From a checkpoint of a small transformer trained on Wikipedia: normalized queries and keys.
MLP neurons of a small language model. Each row is named by its layer, matrix (up: input weights) and neuron, and shows model dimensions 32-159. Each number is 200 + 20 x the weight over its row's rms, rounded and kept within 0 to 999.
A block is one neuron, or neurons of one layer that tend to fire together. After each block is what it responds to, as a language model described it from the Wikipedia text at the highest values.

L2.up428,201,199,205,217,201,205,256,241,210,191,202,188,211,190,205,200,204,203,188,204,192,210,187,184,227,177,192,195,223,194,217,229,181,203,213,203,199,196,203,203,212,212,181,225,208,186,230,212,200,195,208,180,214,166,219,223,206,158,199,180,192,182,224,226,214,194,184,181,203,217,222,199,190,201,204,173,203,176,224,180,227,224,202,217,253,178,195,190,183,200,242,217,180,156,211,191,207,209,232,182,196,223,197,213,194,217,190,208,190,182,246,173,219,191,209,207,253,161,203,228,181,233,202,229,200,193,197,203
Responds to: Coordinating words and slashes (and, /, or, &) that link two items, often in headings, titles, and lists, e.g. EP/Album, Early life and marriage, Lobby & Grand Foyer.

L7.up385,203,203,196,182,204,205,215,191,189,189,188,182,191,207,204,195,202,168,216,217,170,224,186,202,185,218,183,206,214,226,209,225,207,217,193,199,177,174,209,188,173,209,196,213,181,236,204,189,213,219,215,202,217,202,229,189,187,193,177,215,226,229,197,194,195,203,203,202,210,246,175,194,158,180,214,205,220,184,202,192,220,194,236,212,194,165,158,214,186,176,197,233,214,217,172,181,219,214,237,181,185,174,188,217,198,220,200,178,214,196,189,181,221,178,196,196,182,186,191,234,201,200,221,168,208,225,174,169
L7.up710,188,201,161,193,185,217,198,208,174,193,178,159,188,188,222,205,190,202,187,239,177,188,202,185,203,172,215,211,204,203,212,206,192,224,196,233,232,222,204,174,131,201,217,173,212,213,197,181,201,193,207,190,168,195,190,216,177,219,163,178,189,172,201,190,194,202,206,143,185,176,190,181,199,201,222,217,191,189,226,188,219,224,193,170,219,169,207,207,229,202,208,180,218,165,207,198,201,180,192,167,216,210,181,207,197,209,222,157,174,188,197,162,203,165,177,223,170,206,217,209,181,208,171,183,207,172,215,177
L7.up758,241,170,191,229,204,201,203,196,227,213,185,194,186,221,214,196,214,214,211,210,183,224,178,203,189,222,182,179,199,216,135,256,174,188,188,199,212,168,201,198,233,218,207,201,208,230,204,187,221,176,220,213,192,185,207,211,210,196,194,184,174,236,188,227,187,181,173,229,160,244,175,204,224,236,210,213,186,209,197,172,209,176,195,201,250,213,188,219,197,188,196,208,208,165,194,152,208,179,209,204,178,200,183,163,191,202,196,219,214,208,209,186,229,195,204,190,219,219,189,197,219,209,242,190,216,206,215,188
L7.up809,217,203,170,171,144,220,194,224,219,236,204,194,236,197,188,180,183,150,193,216,212,196,202,181,169,184,167,228,212,199,219,194,197,203,170,191,171,166,220,195,192,223,213,217,158,201,193,188,195,209,207,182,187,216,186,214,221,159,223,195,216,215,198,211,211,205,217,177,206,238,224,188,203,222,199,261,200,183,195,198,228,178,213,199,232,205,203,201,209,189,250,215,201,185,200,168,212,228,217,192,174,192,170,201,204,208,224,184,190,183,164,175,183,216,203,226,166,162,170,193,190,204,170,190,209,224,206,198
Responds to: Commas, closing parentheses and "and" that end a noun phrase or clause, often closing an appositive or parenthetical before the main verb resumes ("his sister, Débora, is"; "out of his raincoat and points").

L5.up1,202,183,158,171,242,198,200,167,207,172,197,197,189,176,207,229,247,193,198,193,189,211,188,164,193,238,202,232,195,179,226,206,202,193,197,228,212,200,194,194,189,190,233,216,187,208,222,165,171,224,190,207,189,196,168,180,197,217,227,200,193,211,200,202,215,159,231,179,182,227,193,212,179,195,218,221,212,158,193,267,166,242,201,203,219,182,205,195,168,213,216,191,194,196,204,201,233,204,184,177,220,191,167,159,198,205,188,170,208,205,188,180,223,201,248,192,169,214,152,182,189,178,205,179,192,179,198,210
L5.up22,194,162,198,207,184,222,200,172,196,188,199,183,190,210,215,205,185,177,200,218,181,213,203,179,188,228,216,207,183,232,167,213,179,192,247,231,223,229,191,210,202,204,222,201,225,225,199,203,214,200,193,158,184,227,177,179,199,227,132,199,196,182,209,205,204,205,164,166,225,218,215,225,188,189,213,162,186,174,200,157,224,235,219,243,196,180,201,211,226,205,194,211,177,246,194,182,194,198,230,206,193,226,156,213,197,201,172,190,170,216,221,173,203,187,216,206,203,192,200,253,186,228,229,210,180,172,216,186
L5.up98,205,190,179,184,197,222,174,172,194,215,204,215,205,165,180,201,191,192,195,213,179,198,199,192,199,207,212,241,209,177,189,163,180,221,216,192,190,186,219,223,160,196,227,193,204,203,221,188,196,218,196,232,181,222,161,206,191,155,169,190,273,166,203,169,201,184,198,194,209,203,194,235,191,239,189,183,228,176,213,207,220,183,180,160,181,196,178,204,154,188,198,182,208,204,191,182,219,230,206,199,219,216,163,190,195,203,192,176,193,176,215,226,182,178,215,222,210,180,152,202,222,191,194,250,193,218,187,215
L5.up266,184,206,237,196,194,236,200,199,253,174,203,196,191,180,225,180,184,213,183,190,212,211,219,219,203,205,192,176,177,206,201,200,185,220,196,189,195,203,228,200,190,179,195,208,199,217,217,204,205,267,216,220,220,196,193,193,173,191,187,209,224,205,226,169,227,191,166,167,227,197,201,197,176,214,169,216,170,195,183,179,222,202,196,188,212,208,148,215,220,222,217,181,202,173,220,163,235,182,185,209,228,187,191,187,167,204,197,202,200,212,214,213,234,225,198,196,205,205,179,205,184,228,214,217,207,175,186,245
L5.up339,188,206,143,186,220,224,204,175,184,198,233,265,191,215,179,220,198,181,200,193,181,211,197,181,202,194,196,183,171,222,181,169,212,213,217,190,207,179,197,162,238,205,220,196,226,205,211,214,216,195,192,188,198,183,187,167,198,213,169,195,182,213,239,186,221,184,217,159,204,218,172,188,183,232,224,204,205,146,221,215,182,213,241,207,186,172,210,210,188,179,208,202,235,230,181,195,212,176,160,229,208,195,185,217,212,195,239,175,189,208,225,195,211,177,190,219,183,186,190,205,176,147,184,199,202,185,150,211
L5.up427,179,183,197,199,216,210,175,199,227,212,185,203,176,202,193,198,203,161,234,171,204,206,203,183,200,197,206,170,190,205,188,211,202,225,196,186,185,219,206,217,200,196,161,222,182,189,232,160,199,220,205,245,149,199,216,202,226,185,215,214,211,236,192,201,212,204,200,198,199,201,190,235,169,186,195,209,183,173,176,192,183,220,205,206,197,183,248,233,151,191,194,179,187,208,206,224,195,194,186,178,210,191,194,172,214,233,239,197,245,200,208,193,202,160,233,203,212,193,208,178,191,174,228,207,204,231,203,203
L5.up798,203,177,210,176,207,192,212,187,220,197,198,217,198,210,211,211,226,209,203,198,224,199,193,211,222,219,212,187,209,196,202,192,189,178,212,193,231,189,229,201,208,176,195,172,213,216,190,211,243,212,197,205,229,187,215,201,204,218,207,197,207,196,162,223,204,204,215,167,186,181,216,211,155,201,177,197,198,169,205,205,177,216,212,190,223,225,195,213,179,209,182,198,216,194,193,196,205,164,209,163,169,196,161,173,221,232,203,213,224,185,198,203,213,182,172,227,193,172,183,226,203,229,216,179,210,206,199,200
L5.up819,164,181,220,190,221,210,219,158,214,244,183,205,171,189,147,206,186,207,206,214,210,189,170,196,195,175,206,173,213,235,178,245,225,179,216,198,222,207,179,189,194,213,212,191,238,177,204,177,193,214,201,157,222,209,192,213,219,174,209,212,218,180,218,202,225,222,206,179,222,185,251,175,185,206,198,220,209,219,244,160,202,181,208,206,176,174,187,204,189,185,198,194,240,198,163,221,198,209,207,216,202,203,215,226,176,202,181,163,194,235,211,201,209,190,237,197,218,168,186,193,216,211,242,190,181,211,195,214
L5.up837,220,233,197,219,194,230,186,226,222,203,228,202,189,202,187,162,206,172,224,246,207,194,228,171,189,221,181,198,218,207,226,238,183,222,208,183,254,163,213,196,200,220,200,166,180,195,214,198,226,203,214,208,172,207,185,189,198,177,199,208,202,179,250,179,198,208,234,201,193,197,207,184,198,221,214,228,166,161,231,156,203,197,228,181,219,179,213,223,203,200,190,214,213,203,231,190,220,209,203,174,234,226,195,183,179,176,212,187,206,205,209,200,239,165,221,211,182,197,182,174,201,198,182,224,206,222,195,230
L5.up861,171,230,197,222,203,187,206,191,212,196,189,199,202,163,204,161,217,210,186,208,199,201,195,161,219,172,214,212,159,214,216,208,194,202,192,231,200,198,225,193,229,147,188,201,202,213,213,194,213,174,185,207,184,222,197,210,224,204,198,192,219,188,188,189,210,197,187,198,189,201,204,213,221,178,227,212,177,176,229,184,200,192,203,194,177,204,227,212,169,193,177,215,226,177,196,194,211,195,211,206,176,225,182,232,218,190,187,239,210,209,188,208,206,183,225,208,234,183,191,171,222,206,187,199,184,196,189,208
L5.up936,229,184,213,212,192,211,224,203,178,217,193,238,196,230,194,194,168,218,200,213,161,218,200,180,170,171,196,169,195,202,219,199,199,218,175,199,190,191,236,216,208,149,192,233,218,207,242,198,200,216,202,200,198,206,216,238,194,197,192,243,182,192,199,209,187,179,211,181,228,218,187,188,172,199,202,195,186,200,222,182,193,196,191,211,245,207,167,174,214,218,189,220,221,221,187,230,227,205,215,233,191,204,182,199,194,194,179,175,189,209,243,227,215,207,228,191,202,205,171,175,202,213,188,224,196,211,192,227
L5.up972,204,167,155,197,178,200,228,196,190,193,232,209,182,218,209,167,185,170,194,226,203,194,190,162,173,206,176,194,171,233,214,221,185,182,169,214,190,202,199,203,195,201,179,183,189,213,227,151,191,189,193,181,203,189,221,182,186,210,228,195,130,207,190,206,228,199,222,170,181,196,180,194,185,189,197,245,226,208,202,197,218,191,209,194,204,216,192,218,169,223,215,204,210,156,192,215,201,199,199,181,213,189,168,232,193,201,204,199,198,183,168,228,184,199,175,220,162,182,222,233,176,204,207,155,181,173,180,170
L5.up995,185,197,222,208,246,187,207,184,202,201,190,214,163,222,161,214,206,202,195,203,223,217,173,191,197,229,187,199,201,245,181,181,210,200,184,215,217,215,222,191,175,203,197,213,211,209,215,197,191,197,217,188,172,208,187,188,177,206,221,221,230,179,225,183,203,208,154,176,190,211,193,211,207,165,210,219,189,191,242,224,207,201,171,211,211,186,211,196,183,215,187,221,227,228,212,193,187,186,203,197,229,193,213,210,185,198,214,189,191,209,174,209,220,211,194,192,198,185,205,176,214,215,198,192,194,174,201,184
L5.up1004,222,183,167,189,240,199,218,186,209,209,216,229,190,196,203,206,188,232,223,219,189,205,196,179,206,223,166,181,190,226,197,208,234,195,212,192,196,226,143,183,204,214,216,213,200,215,218,186,179,203,202,212,229,188,188,191,188,185,192,199,204,210,217,191,216,175,210,163,206,214,165,219,174,222,235,226,214,242,180,219,181,195,155,178,198,166,196,195,207,172,213,194,208,190,184,227,213,194,213,226,224,202,205,230,204,207,199,216,202,142,165,172,219,212,196,230,211,183,185,173,206,207,198,177,205,248,152,224
L5.up1227,228,177,174,200,215,174,217,199,208,191,182,192,192,199,185,208,183,202,217,222,225,226,212,220,195,193,218,189,210,189,213,197,236,189,220,202,245,246,180,204,247,183,203,187,196,204,215,218,220,183,220,202,200,186,179,232,177,199,171,187,194,204,184,205,195,231,189,195,163,189,184,230,208,219,220,229,186,202,164,206,174,255,198,176,193,184,194,201,166,188,196,174,202,181,225,227,194,193,187,169,186,178,188,170,192,177,221,203,208,170,200,194,213,183,197,190,183,205,218,200,188,227,171,214,186,237,197,215
L5.up1230,178,194,191,222,206,187,208,208,193,216,190,239,235,177,191,203,195,171,218,218,200,173,256,194,189,207,184,184,247,220,209,209,220,220,215,168,176,200,217,205,149,194,182,205,181,230,194,239,228,210,175,191,208,200,215,196,213,211,185,198,214,183,214,202,219,212,184,197,216,199,207,175,185,186,206,223,233,193,216,224,218,194,232,231,177,205,211,175,211,203,187,230,223,187,184,194,234,225,204,164,211,182,204,212,232,151,180,185,173,203,172,224,210,182,164,226,169,216,185,204,208,220,227,148,195,202,164,222
Responds to: Coordinating and, or, commas and slashes joining two words or phrases of the same kind, as in design, develop and, research or polling, pop/rock.

L7.up166,219,173,170,196,213,192,212,195,235,147,182,186,227,221,206,191,200,215,180,234,171,205,189,231,170,203,193,187,200,196,197,238,209,171,219,229,219,224,190,177,229,237,191,182,207,216,211,197,208,215,200,187,172,188,201,194,213,200,198,213,201,208,166,177,182,221,209,173,182,205,183,172,238,211,219,186,229,223,221,171,231,159,210,198,205,203,215,215,199,211,193,212,228,159,150,191,225,154,210,235,181,186,217,192,210,204,187,235,199,197,175,176,222,228,182,168,204,188,212,203,198,200,204,193,180,187,180,212
L7.up647,220,172,195,183,181,189,193,214,185,199,215,184,215,183,214,223,228,237,201,218,215,188,215,218,183,207,185,192,209,178,204,223,228,215,185,197,203,209,188,203,199,225,212,205,213,179,194,152,193,202,210,226,184,185,211,209,215,215,209,191,228,157,255,183,195,197,189,196,197,170,227,194,206,198,253,204,197,219,150,178,201,184,160,203,173,196,239,153,182,189,203,205,187,205,202,182,183,183,185,182,174,179,225,185,213,193,173,197,178,196,168,216,222,193,222,227,225,224,234,204,208,172,210,202,204,214,183,187
L7.up716,202,174,189,188,153,165,179,192,211,168,167,217,170,214,199,186,183,222,161,207,193,220,187,179,185,193,201,145,169,250,213,209,190,220,201,214,217,254,188,169,204,193,197,200,219,194,189,222,181,181,212,183,191,231,218,197,217,173,183,199,212,185,201,198,186,220,179,197,244,195,192,192,229,206,181,229,180,226,200,201,198,174,195,193,193,190,235,200,180,185,217,225,200,201,207,212,187,209,180,196,199,198,205,183,181,162,185,212,212,160,235,188,207,188,186,198,204,207,218,224,162,206,215,259,188,166,206,212
L7.up1236,191,193,193,197,227,199,204,225,186,163,205,181,207,181,243,213,172,182,227,196,209,200,180,176,187,189,195,199,178,235,159,203,215,188,192,232,189,220,194,230,183,180,222,176,200,231,210,199,190,186,182,197,182,188,221,189,216,198,198,146,222,232,186,195,200,197,202,169,157,195,213,176,209,214,251,201,202,192,198,180,200,180,169,195,192,223,174,193,206,175,182,181,204,152,192,222,170,191,179,183,152,188,192,228,201,194,208,197,224,177,217,187,214,204,205,188,221,201,217,212,180,188,223,189,190,212,217,179
Responds to: Endings that finish a past participle or past-tense verb, mostly after was/were, such as destroy-ed, inaugur-ated, complete-d, published.

L5.up8,216,187,202,241,212,216,203,213,189,212,185,219,199,186,184,193,184,222,209,206,218,200,197,188,182,181,160,200,201,221,209,146,230,193,206,188,192,209,269,193,211,205,205,175,213,200,195,209,170,220,215,188,204,220,194,183,226,209,209,218,199,231,210,189,204,222,202,186,202,177,190,219,217,208,194,204,183,214,184,214,179,219,225,207,180,225,229,250,192,183,155,210,169,213,218,220,202,212,190,207,194,196,219,239,239,169,210,213,205,173,181,184,215,201,208,183,187,240,217,190,194,193,207,189,222,200,215,171
L5.up129,191,225,207,214,183,190,176,225,167,186,207,206,211,191,230,191,163,221,222,178,187,213,177,171,182,204,172,190,204,212,235,215,197,180,201,199,216,286,198,215,226,183,195,194,218,234,201,207,205,229,156,210,177,214,235,169,228,220,193,223,210,182,240,196,186,206,199,173,206,189,196,201,152,185,219,218,172,199,201,236,177,220,215,224,192,226,193,204,221,193,218,224,248,202,192,211,194,189,188,207,168,238,167,208,237,199,220,171,185,181,197,179,210,179,199,216,238,199,176,182,197,227,185,207,169,203,185,206
L5.up166,231,202,190,195,215,211,197,195,227,165,196,181,197,195,223,214,217,221,241,226,191,190,210,223,220,215,138,206,163,208,154,200,199,226,232,201,162,234,197,210,212,204,174,205,259,197,210,189,215,192,156,204,205,173,198,168,178,186,213,150,194,217,156,202,202,199,151,166,172,179,219,218,190,192,178,200,194,203,195,227,207,184,182,196,179,179,187,224,211,198,150,219,211,181,187,187,214,163,190,214,189,188,187,194,227,219,190,184,193,209,242,219,184,219,219,215,195,207,218,219,179,187,242,198,161,177,171,199
L5.up275,186,168,216,215,169,193,200,204,224,201,181,206,202,183,165,188,211,170,206,190,181,188,222,162,173,202,217,186,193,211,151,223,225,195,191,236,219,179,194,187,207,212,194,208,220,173,211,172,224,199,196,174,205,198,194,188,160,202,202,224,194,191,194,191,236,197,154,200,180,230,201,231,204,198,200,226,190,194,206,179,211,196,234,196,208,226,172,205,173,219,225,244,215,218,157,198,215,173,167,217,189,249,233,202,204,191,182,198,219,209,203,195,185,209,196,210,207,202,179,194,227,233,176,178,218,213,188,188
L5.up336,192,206,207,188,228,197,201,195,197,210,209,188,211,160,182,220,196,162,208,189,220,191,172,205,224,165,209,214,185,212,201,222,167,206,186,230,208,181,214,201,199,218,214,217,201,218,209,218,226,202,195,197,216,212,194,200,233,172,203,188,197,184,197,188,244,252,202,201,184,201,175,221,203,215,168,189,176,183,173,189,225,210,230,198,234,206,204,193,168,159,183,196,203,205,167,191,225,211,189,208,173,221,192,251,186,216,174,249,238,190,209,190,204,225,201,243,234,180,211,177,180,220,201,201,186,222,168,230
L5.up399,226,179,178,191,136,187,176,201,193,227,166,212,169,198,204,215,193,213,140,199,215,209,206,202,208,218,211,214,172,237,200,184,200,203,229,204,203,208,212,212,177,203,200,198,199,221,184,204,234,210,195,179,202,198,167,215,167,205,218,190,194,185,186,188,181,198,186,179,223,216,206,183,214,223,243,211,198,181,209,164,189,189,194,182,231,237,220,203,187,199,205,192,226,153,210,202,191,215,194,195,186,163,198,207,166,213,201,160,202,185,254,174,206,173,200,234,197,215,183,172,175,192,190,191,166,219,240,219
L5.up456,207,189,203,176,198,208,206,196,201,170,204,201,218,158,155,186,196,172,192,191,197,176,192,203,202,197,210,179,222,189,239,203,214,172,213,211,190,246,193,197,211,188,245,213,199,201,197,202,200,226,161,193,154,240,205,164,198,161,179,194,174,162,209,186,210,209,191,187,172,221,210,197,213,219,227,219,223,200,192,204,205,195,178,208,197,212,184,218,192,209,200,208,245,218,176,197,208,198,199,207,192,203,157,191,189,200,206,211,244,191,166,196,196,235,170,207,248,213,204,195,226,199,225,199,206,169,198,210
L5.up512,195,169,196,182,156,173,187,189,200,212,168,219,173,229,190,192,215,194,205,173,202,189,208,208,218,196,212,206,183,204,161,203,230,182,196,208,221,217,186,179,224,191,187,202,184,183,200,201,207,189,229,165,205,227,181,182,210,194,239,177,161,193,202,211,234,223,170,193,156,214,177,182,190,191,252,222,207,205,177,200,246,159,177,166,200,211,178,214,181,203,209,224,201,175,173,181,196,184,171,188,193,204,204,224,181,190,210,196,214,204,216,201,219,231,165,200,190,210,165,244,235,199,182,205,158,212,211,194
L5.up522,177,206,212,218,173,184,175,219,195,150,202,213,193,205,194,187,194,184,190,204,212,233,165,200,206,158,213,161,204,175,171,214,188,205,178,199,194,174,215,198,205,209,225,197,206,207,240,216,235,264,204,187,194,234,196,209,160,195,191,245,209,232,220,201,177,194,176,205,197,207,226,218,195,219,231,208,207,206,162,201,228,209,232,192,223,201,218,192,163,206,210,259,182,212,187,190,205,205,208,207,204,195,205,206,220,216,209,212,200,220,215,192,191,212,219,180,202,173,185,243,205,221,166,197,191,175,207,181
L5.up646,227,179,211,200,189,215,234,190,233,165,213,178,221,236,220,209,194,196,177,227,200,202,223,192,201,225,205,212,228,184,187,201,201,182,248,231,219,187,179,177,208,216,195,166,177,237,220,238,212,212,152,181,173,204,195,192,208,182,199,193,216,184,187,224,191,207,164,190,178,219,204,208,252,174,225,219,179,195,199,190,213,190,215,155,209,205,209,197,188,186,223,247,215,215,164,227,200,194,211,230,189,191,146,200,160,186,217,207,185,164,198,191,151,210,224,179,215,207,200,249,165,240,195,219,160,189,192,242
L5.up773,165,150,171,206,207,222,204,208,165,185,167,199,230,178,185,240,187,161,224,191,190,211,203,213,208,191,205,186,210,244,229,247,224,195,192,214,204,193,185,214,204,167,182,174,223,227,225,246,222,213,196,178,184,205,238,195,197,177,189,189,202,220,211,194,177,176,176,187,202,181,206,193,171,211,208,197,235,179,161,210,194,217,236,209,179,177,211,212,196,175,221,208,204,186,175,222,216,231,209,213,199,206,216,191,209,193,212,198,226,198,208,226,201,203,207,190,226,181,187,221,202,215,198,201,214,171,166,174
L5.up869,204,248,218,208,190,212,189,210,207,221,174,238,222,186,250,170,173,198,177,219,211,185,209,166,222,206,178,202,204,167,194,204,185,228,196,200,188,209,180,204,180,154,203,218,205,191,205,226,213,178,183,200,175,194,196,175,199,172,187,190,207,166,194,188,220,249,184,219,177,178,229,218,164,198,220,196,188,202,161,164,206,217,195,194,203,187,200,196,207,157,224,229,206,187,140,220,162,156,196,193,199,175,209,205,173,212,219,196,210,193,233,195,199,207,211,199,248,223,228,248,255,217,233,233,195,199,194,198
L5.up873,167,163,190,187,207,196,192,225,181,182,208,213,197,216,187,209,218,200,195,198,188,230,206,192,240,178,182,191,165,223,190,178,191,234,203,222,216,189,213,177,234,203,203,217,202,188,204,236,191,232,210,233,191,246,192,181,191,169,193,171,206,230,189,206,225,165,196,201,211,204,185,204,182,222,219,212,212,231,209,183,200,203,242,215,210,245,212,227,212,168,224,232,200,172,207,198,179,213,181,181,166,183,234,243,176,161,235,164,187,200,195,214,197,201,192,186,192,194,181,204,211,208,210,199,180,180,183,224
L5.up1132,192,193,180,178,202,200,203,157,175,186,180,198,186,192,215,206,192,192,179,188,192,187,192,252,193,194,180,217,236,200,189,246,217,223,170,206,203,228,238,196,225,205,188,182,197,238,209,201,213,189,180,178,187,190,210,184,190,163,199,196,194,203,200,214,186,191,180,201,194,199,213,206,199,196,206,176,183,190,183,206,239,210,165,213,204,211,198,239,189,222,200,235,204,183,137,212,198,199,191,193,209,197,192,173,211,176,222,184,208,170,232,202,198,208,191,212,207,217,180,223,185,201,204,229,186,197,210,187
L5.up1221,205,176,156,209,188,229,233,189,220,169,192,186,221,165,220,222,236,134,219,200,186,200,138,243,194,194,175,188,234,227,217,204,204,194,216,157,220,208,201,198,222,208,235,167,209,167,204,156,183,193,210,217,212,198,208,179,224,228,181,183,216,229,182,192,194,198,195,179,162,207,202,229,184,216,197,179,193,209,185,181,223,198,200,182,195,197,237,185,177,200,190,222,200,171,211,221,226,203,212,162,198,201,169,211,206,218,169,197,213,211,201,198,156,199,189,213,196,216,174,212,202,240,194,189,188,195,221,197
L5.up1225,173,222,197,203,168,175,199,196,199,163,197,217,225,182,190,182,221,187,184,217,196,199,181,186,202,217,183,205,225,215,237,239,202,242,256,214,192,197,199,209,223,207,210,207,219,220,179,189,222,172,208,176,208,214,194,164,203,195,205,178,225,237,209,191,223,237,195,220,170,199,203,221,186,185,186,206,195,220,232,217,205,219,207,225,185,202,225,202,153,187,204,222,202,213,222,203,181,205,191,201,211,242,187,223,181,217,162,201,175,205,220,174,204,192,204,187,219,189,197,199,189,244,231,182,169,175,192,205
Responds to: Inflectional endings split off a verb stem, mostly -ed in passive participles before by/in/to, e.g. alter-ed, surround-ed, help-ing.